config.yaml
n_layer: 21
d_model: 384
n_head: 12
n_kv_head: 12
head_dim: 32
d_mlp: 1024
vocab_size: 8192
activation: "swiglu"
norm: "rmsnorm"
norm_place: "pre"
norm_eps: 1e-05
positions: "rope"
rope_base: 10000.0
rope_fraction: 1.0
qk_norm: false
attn_scale: 0.177
bias: "all"
tie_embeddings: false
parallel_block: false
init: "uniform"
init_std_qkv: 0.0259
init_std_o: 0.00399
init_std_up: 0.0259
init_std_down: 0.00399
optimizer: "ademamix"
lr: 0.000239
beta1: 0.9
weight_decay: 0.63
lr_head: 0.00474
grad_clip: 1.0
warmup_steps: 224
schedule: "wsd"
decay_fraction: 0.868
decay_shape: "linear"
final_lr_fraction: 0.02
batch_tokens: [32768, 65536, 98304]
seq_len: 512
doc_mask: true
z_loss: 1e-05
train_tokens: 676200000
steps: 10322
dataset: "wikipedia_en"
MLP neurons of a small language model. Each row is named by its layer, matrix (gate and up: input weights) and neuron, and shows model dimensions 176-271. Each number is 50 + 12 x the weight over its row's rms, rounded and kept within 0 to 99. A neuron's up and down rows have the sign that makes its largest values positive.
After each neuron's rows, "fires after" lists the tokens most often just before its 100 highest values on Wikipedia text that the model never trained on.

L11.gate361:43 41 23 66 34 29 29 27 59 33 50 78 66 30 75 57 66 75 50 63 26 59 46 51 33 50 36 65 63 33 45 34 52 33 73 57 42 33 29 49 46 38 48 48 39 67 43 58 56 49 48 34 56 47 49 28 57 48 46 44 35 51 45 45 69 33 46 51 37 41 39 42 18 65 68 40 78 62 46 28 48 39 56 41 53 45 62 38 61 56 51 37 42 73 57 44
L11.up361:32 64 56 59 43 39 43 50 46 46 47 52 45 60 54 67 44 30 41 57 81 18 62 51 50 40 67 47 27 61 43 55 60 71 39 46 45 39 34 66 42 56 40 49 57 55 62 53 51 64 46 51 42 60 65 69 62 45 11 36 71 66 56 63 67 29 54 50 48 69 47 67 53 39 59 52 23 65 53 57 66 39 50 64 34 54 39 43 43 57 61 58 48 61 41 44
fires after: "2", "1", " (", ".\n\n", "."

L16.gate419:46 61 43 49 33 28 64 64 30 40 21 54 56 58 45 51 20 36 42 60 56 44 56 45 61 59 65 36 40 68 49 48 68 45 46 38 46 52 56 60 26 38 45 76 55 49 59 47 32 57 51 64 65 72 41 47 53 19 51 64 56 66 44 52 43 30 61 51 57 62 51 61 47 63 51 61 47 68 58 35 54 83 39 36 61 41 36 51 49 55 41 51 51 55 43 77
L16.up419:62 29 55 48 70 52 27 54 28 40 36 47 37 63 46 52 21 55 47 53 63 49 45 40 54 42 45 54 58 53 45 42 80 47 46 53 43 48 19 51 58 63 44 39 42 67 60 54 57 37 53 48 60 68 48 51 43 69 42 36 53 58 63 65 61 70 62 45 45 50 65 29 38 42 39 59 67 37 53 38 43 42 39 74 45 52 45 48 67 58 51 49 32 59 41 31
fires after: "2", "1", " Al", " ", " al"

L16.gate594:59 47 34 64 38 40 24 51 40 55 45 63 55 34 45 65 55 39 64 66 49 30 57 43 61 44 53 60 43 54 29 48 50 61 64 50 50 72 43 61 59 49 40 52 51 40 52 45 58 48 67 54 67 55 47 52 47 41 40 52 55 41 59 39 59 66 42 48 45 57 66 39 51 78 70 45 44 58 32 39 60 53 46 59 57 29 54 38 34 57 55 46 54 58 54 53
L16.up594:49 56 45 51 58 44 43 62 62 55 46 42 17 42 34 43 63 53 34 50 51 70 36 21 38 39 48 39 55 46 54 65 57 42 78 39 61 47 72 61 44 57 62 59 51 52 68 54 35 45 30 53 37 55 61 55 46 39 43 56 70 44 62 57 48 34 58 62 60 65 56 65 51 50 39 39 58 46 49 53 47 33 51 62 53 41 61 42 51 48 33 62 55 61 33 41
fires after: ".", " ", "-", " ("

L3.gate692:57 51 45 49 72 53 18 33 57 53 68 65 55 55 61 62 40 42 29 44 29 53 29 41 44 65 67 40 73 56 31 64 38 47 57 71 44 48 29 68 54 53 48 52 51 56 52 55 49 44 62 45 36 80 52 48 27 40 43 43 47 56 49 52 40 39 39 71 46 53 42 40 38 51 51 63 67 62 48 67 33 43 43 46 53 33 75 46 49 55 58 33 55 53 44 33
L3.up692:33 57 76 58 51 52 43 72 63 56 62 52 36 52 58 53 38 67 44 65 54 64 60 43 39 39 45 51 32 38 34 37 48 40 56 29 48 60 42 51 43 51 75 38 13 61 44 39 40 51 44 27 41 35 45 31 58 42 71 56 57 35 50 53 54 42 62 56 41 66 53 42 59 62 52 38 61 59 51 41 44 55 43 44 38 54 51 46 37 52 52 45 45 50 42 58
fires after: "1", " Gu"

L11.gate336:48 50 76 49 51 51 45 61 55 60 54 62 42 34 50 42 55 44 51 59 37 73 66 41 45 60 51 39 35 49 44 45 34 72 49 38 46 78 65 49 51 63 53 76 34 38 62 38 60 51 49 24 45 61 44 52 47 60 77 44 64 20 54 49 51 58 48 58 76 53 51 65 49 56 24 47 60 59 31 49 56 42 43 70 53 72 62 47 60 61 40 64 45 47 52 30
L11.up336:36 65 56 55 50 53 44 45 68 35 48 29 59 42 18 46 57 49 50 50 44 52 47 51 70 49 53 48 62 56 51 48 39 48 57 42 40 51 32 49 53 54 43 46 49 40 73 41 70 53 34 70 68 55 44 41 69 51 59 73 50 28 64 58 41 41 51 56 64 58 32 65 47 47 68 37 39 66 64 46 55 52 60 39 42 46 41 58 63 51 45 47 50 29 20 54
fires after: ".\n\n", " |\n\n", "\n\n", ")\n\n", " |", ":"

L11.gate604:54 53 53 77 54 39 65 38 65 54 37 41 55 53 58 52 46 52 45 68 51 53 38 72 70 49 66 52 68 58 33 64 76 66 52 38 32 66 31 47 42 58 48 63 64 64 37 29 57 44 66 71 59 60 60 22 42 39 71 43 38 40 56 72 65 40 37 42 44 55 56 39 71 36 62 43 47 66 50 38 37 54 38 47 46 46 47 34 50 68 44 53 42 67 56 42
L11.up604:55 38 58 43 65 41 45 58 25 50 31 55 51 53 48 64 38 30 59 33 90 49 50 54 49 53 43 50 52 67 49 35 68 50 40 45 34 35 62 52 53 44 62 31 66 41 42 56 28 45 40 58 48 63 47 66 51 44 58 32 45 49 64 35 47 19 67 34 41 53 61 53 60 56 56 61 47 49 58 62 45 19 53 39 44 39 30 55 36 56 61 54 55 65 56 65
fires after: "1", "9", " ", " ("

L11.gate696:24 54 75 50 59 49 40 25 75 60 48 66 55 44 51 58 53 48 45 36 35 60 34 35 55 51 48 49 50 49 47 52 44 58 60 40 41 42 47 47 44 51 49 51 52 47 42 46 64 44 38 33 17 40 66 61 55 58 44 62 57 40 15 67 61 49 42 36 15 62 49 67 54 49 66 49 35 67 38 56 34 50 47 55 61 70 40 63 46 68 43 60 45 71 60 47
L11.up696:63 56 69 74 55 49 36 47 61 30 54 48 63 72 70 54 69 43 38 56 68 70 39 52 34 37 45 50 51 61 56 43 68 53 70 34 47 52 85 30 50 48 48 55 46 52 39 35 51 58 47 56 66 38 60 47 73 52 54 61 56 60 62 44 53 59 53 64 40 54 50 41 55 85 24 55 57 29 35 68 62 43 54 35 35 34 24 36 63 55 54 43 45 47 42 73
fires after: "1", "0", "9", "2", " "

L17.gate609:39 63 43 56 39 46 59 49 36 50 58 58 66 60 56 22 37 68 53 56 47 49 66 64 42 59 50 34 59 58 34 61 51 42 46 54 47 71 46 64 22 52 35 57 56 47 45 70 47 52 59 62 41 37 53 48 62 59 56 41 43 42 37 46 64 61 43 35 81 58 54 54 44 41 49 66 29 59 40 36 46 52 32 34 44 59 52 47 78 51 56 70 53 54 62 39
L17.up609:50 53 38 51 53 33 41 45 47 40 44 41 56 40 38 41 52 51 44 36 36 60 47 60 39 38 27 42 47 57 68 50 47 47 56 46 49 31 57 48 32 56 67 41 63 17 62 30 66 52 46 26 30 31 32 54 63 36 61 42 27 46 35 63 58 54 78 48 48 63 56 52 48 57 58 62 43 50 47 52 57 24 50 55 41 68 44 39 40 45 73 34 49 56 48 65
fires after: "1", " ", "9"

L6.gate569:60 48 37 49 35 63 33 61 33 58 59 53 37 58 50 75 65 43 68 49 35 40 68 63 42 45 48 64 37 49 48 55 52 54 35 62 52 58 40 59 47 38 40 62 60 54 59 80 70 62 47 48 58 47 59 44 51 56 45 48 54 56 34 61 48 47 53 35 60 75 40 78 33 46 37 70 43 59 47 64 44 68 57 45 41 42 36 55 46 50 47 58 51 77 65 44
L6.up569:33 48 43 19 53 49 46 70 45 54 71 56 25 59 46 73 74 62 34 68 37 60 49 56 37 35 58 64 62 46 53 47 63 71 69 35 39 71 58 63 39 71 62 54 61 38 57 62 57 35 30 57 53 59 32 37 43 39 45 45 65 66 47 53 54 53 51 60 61 57 51 53 43 33 57 53 48 38 57 62 27 49 47 58 42 21 37 57 59 56 32 49 28 34 84 70
fires after: " ", "<"

L18.gate329:44 53 37 44 54 73 65 59 40 44 43 37 44 45 50 66 54 71 56 59 36 49 81 19 67 41 44 51 43 34 52 44 51 47 41 59 51 36 45 64 38 32 55 55 61 60 57 49 65 51 51 57 43 39 58 45 46 61 76 47 58 41 58 49 62 55 44 49 52 43 47 52 69 33 27 51 55 64 66 33 45 60 48 51 57 50 77 53 40 49 47 45 47 32 55 38
L18.up329:47 30 75 55 48 52 55 32 66 52 59 30 46 45 56 25 41 53 41 66 53 45 51 49 41 60 56 51 62 65 35 47 36 32 59 59 54 50 29 42 54 47 26 45 47 40 56 50 55 64 44 49 58 68 44 67 47 33 53 66 44 31 75 37 57 61 55 35 31 42 29 59 24 56 46 52 49 52 53 64 28 58 57 54 42 53 73 27 53 65 59 54 63 59 25 46
fires after: " ", " (", " |"

L17.gate57:59 47 66 53 41 48 52 47 65 66 47 58 46 40 57 45 50 46 43 55 53 64 44 81 76 41 62 64 39 48 44 51 71 45 73 65 26 56 66 54 60 31 55 35 34 53 34 75 36 50 65 53 52 58 25 51 46 59 46 52 36 45 36 26 35 44 52 39 53 43 46 45 49 51 60 41 42 58 56 65 57 74 33 41 44 68 57 48 37 74 47 58 47 40 31 57
L17.up57:48 46 53 49 70 69 52 36 55 60 47 62 47 48 47 49 40 39 45 36 50 54 79 65 54 47 47 62 56 72 40 38 57 64 48 32 60 23 64 40 71 69 51 41 40 36 35 61 31 43 62 54 37 44 42 47 63 38 53 56 38 26 41 48 41 64 47 35 35 64 57 55 71 53 41 52 38 65 59 50 33 42 46 54 45 41 66 56 53 67 20 51 59 58 42 63
fires after: " ", "′", "°", " (", "9"

L16.gate111:47 41 50 73 55 43 40 58 50 41 46 65 40 52 60 58 49 61 45 70 60 64 36 41 63 53 53 50 34 58 25 51 36 42 46 40 56 54 42 58 38 36 63 64 50 44 44 62 14 31 62 45 47 45 47 47 44 45 61 47 56 66 42 59 42 26 62 42 57 28 49 64 40 45 48 62 30 37 29 67 27 37 48 60 65 49 51 42 60 48 58 64 64 58 57 43
L16.up111:35 33 42 69 37 33 50 41 40 52 72 43 43 41 53 48 49 61 40 45 53 71 72 54 38 43 41 51 44 49 40 82 55 37 61 50 49 39 69 51 22 49 60 49 40 57 52 61 41 52 69 50 39 66 44 22 51 38 70 44 59 56 55 67 52 42 55 36 73 50 51 30 48 42 52 72 47 55 61 56 25 66 56 40 56 63 49 36 52 38 62 38 55 71 50 66
fires after: "1", " of"

L18.gate7:34 69 46 63 60 36 60 47 35 59 65 41 65 38 63 61 50 65 52 50 64 65 76 37 33 50 36 32 51 56 64 55 50 41 63 47 13 26 43 68 47 34 52 59 45 56 43 67 43 40 51 54 36 55 54 53 55 45 43 42 75 39 55 36 69 36 59 41 67 20 55 55 58 44 60 53 45 54 52 44 47 59 52 61 50 45 83 36 57 60 77 44 44 37 52 71
L18.up7:33 54 57 61 49 40 32 40 38 34 67 43 54 26 41 39 51 36 57 48 48 64 37 60 17 30 45 52 56 58 46 42 51 47 51 38 70 48 60 27 46 35 68 49 60 49 26 47 60 47 50 51 37 50 58 34 33 37 54 50 77 48 39 62 41 35 52 42 41 28 48 64 58 44 61 57 34 58 60 45 40 42 46 44 45 25 65 52 61 56 49 41 38 41 52 47
fires after: " ", "2", " (", "born"

L6.gate88:53 44 65 55 52 37 48 46 29 32 36 67 61 40 79 45 34 44 55 40 41 34 67 54 30 54 58 51 49 49 36 62 59 62 68 40 54 53 49 33 56 56 20 79 56 40 51 60 56 30 50 50 60 41 40 68 48 31 63 36 55 59 59 74 44 38 49 42 57 51 42 65 44 47 43 46 46 56 38 35 62 48 52 44 51 48 54 70 61 74 34 52 65 78 53 44
L6.up88:53 75 53 37 34 54 52 55 55 51 70 43 41 56 56 46 68 53 41 57 34 41 53 71 39 63 47 54 64 51 63 37 46 51 52 71 43 60 86 51 61 67 60 27 66 46 30 43 34 57 50 40 46 49 49 39 57 51 44 54 39 53 33 69 50 64 71 60 73 66 34 65 50 38 53 36 61 54 33 35 42 59 54 48 59 53 57 60 72 49 40 45 54 47 43 69
fires after: " F", "°", "F", " f", " Sh", " G"

L16.gate162:24 50 34 66 40 58 49 40 33 63 56 66 52 49 57 50 22 49 51 49 41 59 72 43 46 63 52 64 69 43 57 62 44 57 67 43 57 55 37 51 85 73 45 58 54 39 28 37 59 49 68 30 30 29 55 57 51 57 63 43 26 51 60 38 46 36 52 37 34 36 62 64 45 39 52 49 44 48 59 42 44 61 26 12 69 63 57 50 61 47 41 46 59 55 49 39
L16.up162:46 54 53 67 52 49 49 45 65 49 60 56 61 37 63 54 44 39 49 46 25 57 86 50 70 55 56 73 65 36 51 69 47 56 52 53 49 74 49 52 61 47 40 37 52 37 63 27 36 43 23 33 39 50 53 46 65 57 49 64 24 49 70 41 53 59 53 52 25 61 45 52 41 60 37 42 51 52 47 61 38 38 54 67 31 67 44 56 47 68 50 65 66 28 60 32
fires after: " |", " G", " Har", " Y", " –", "%"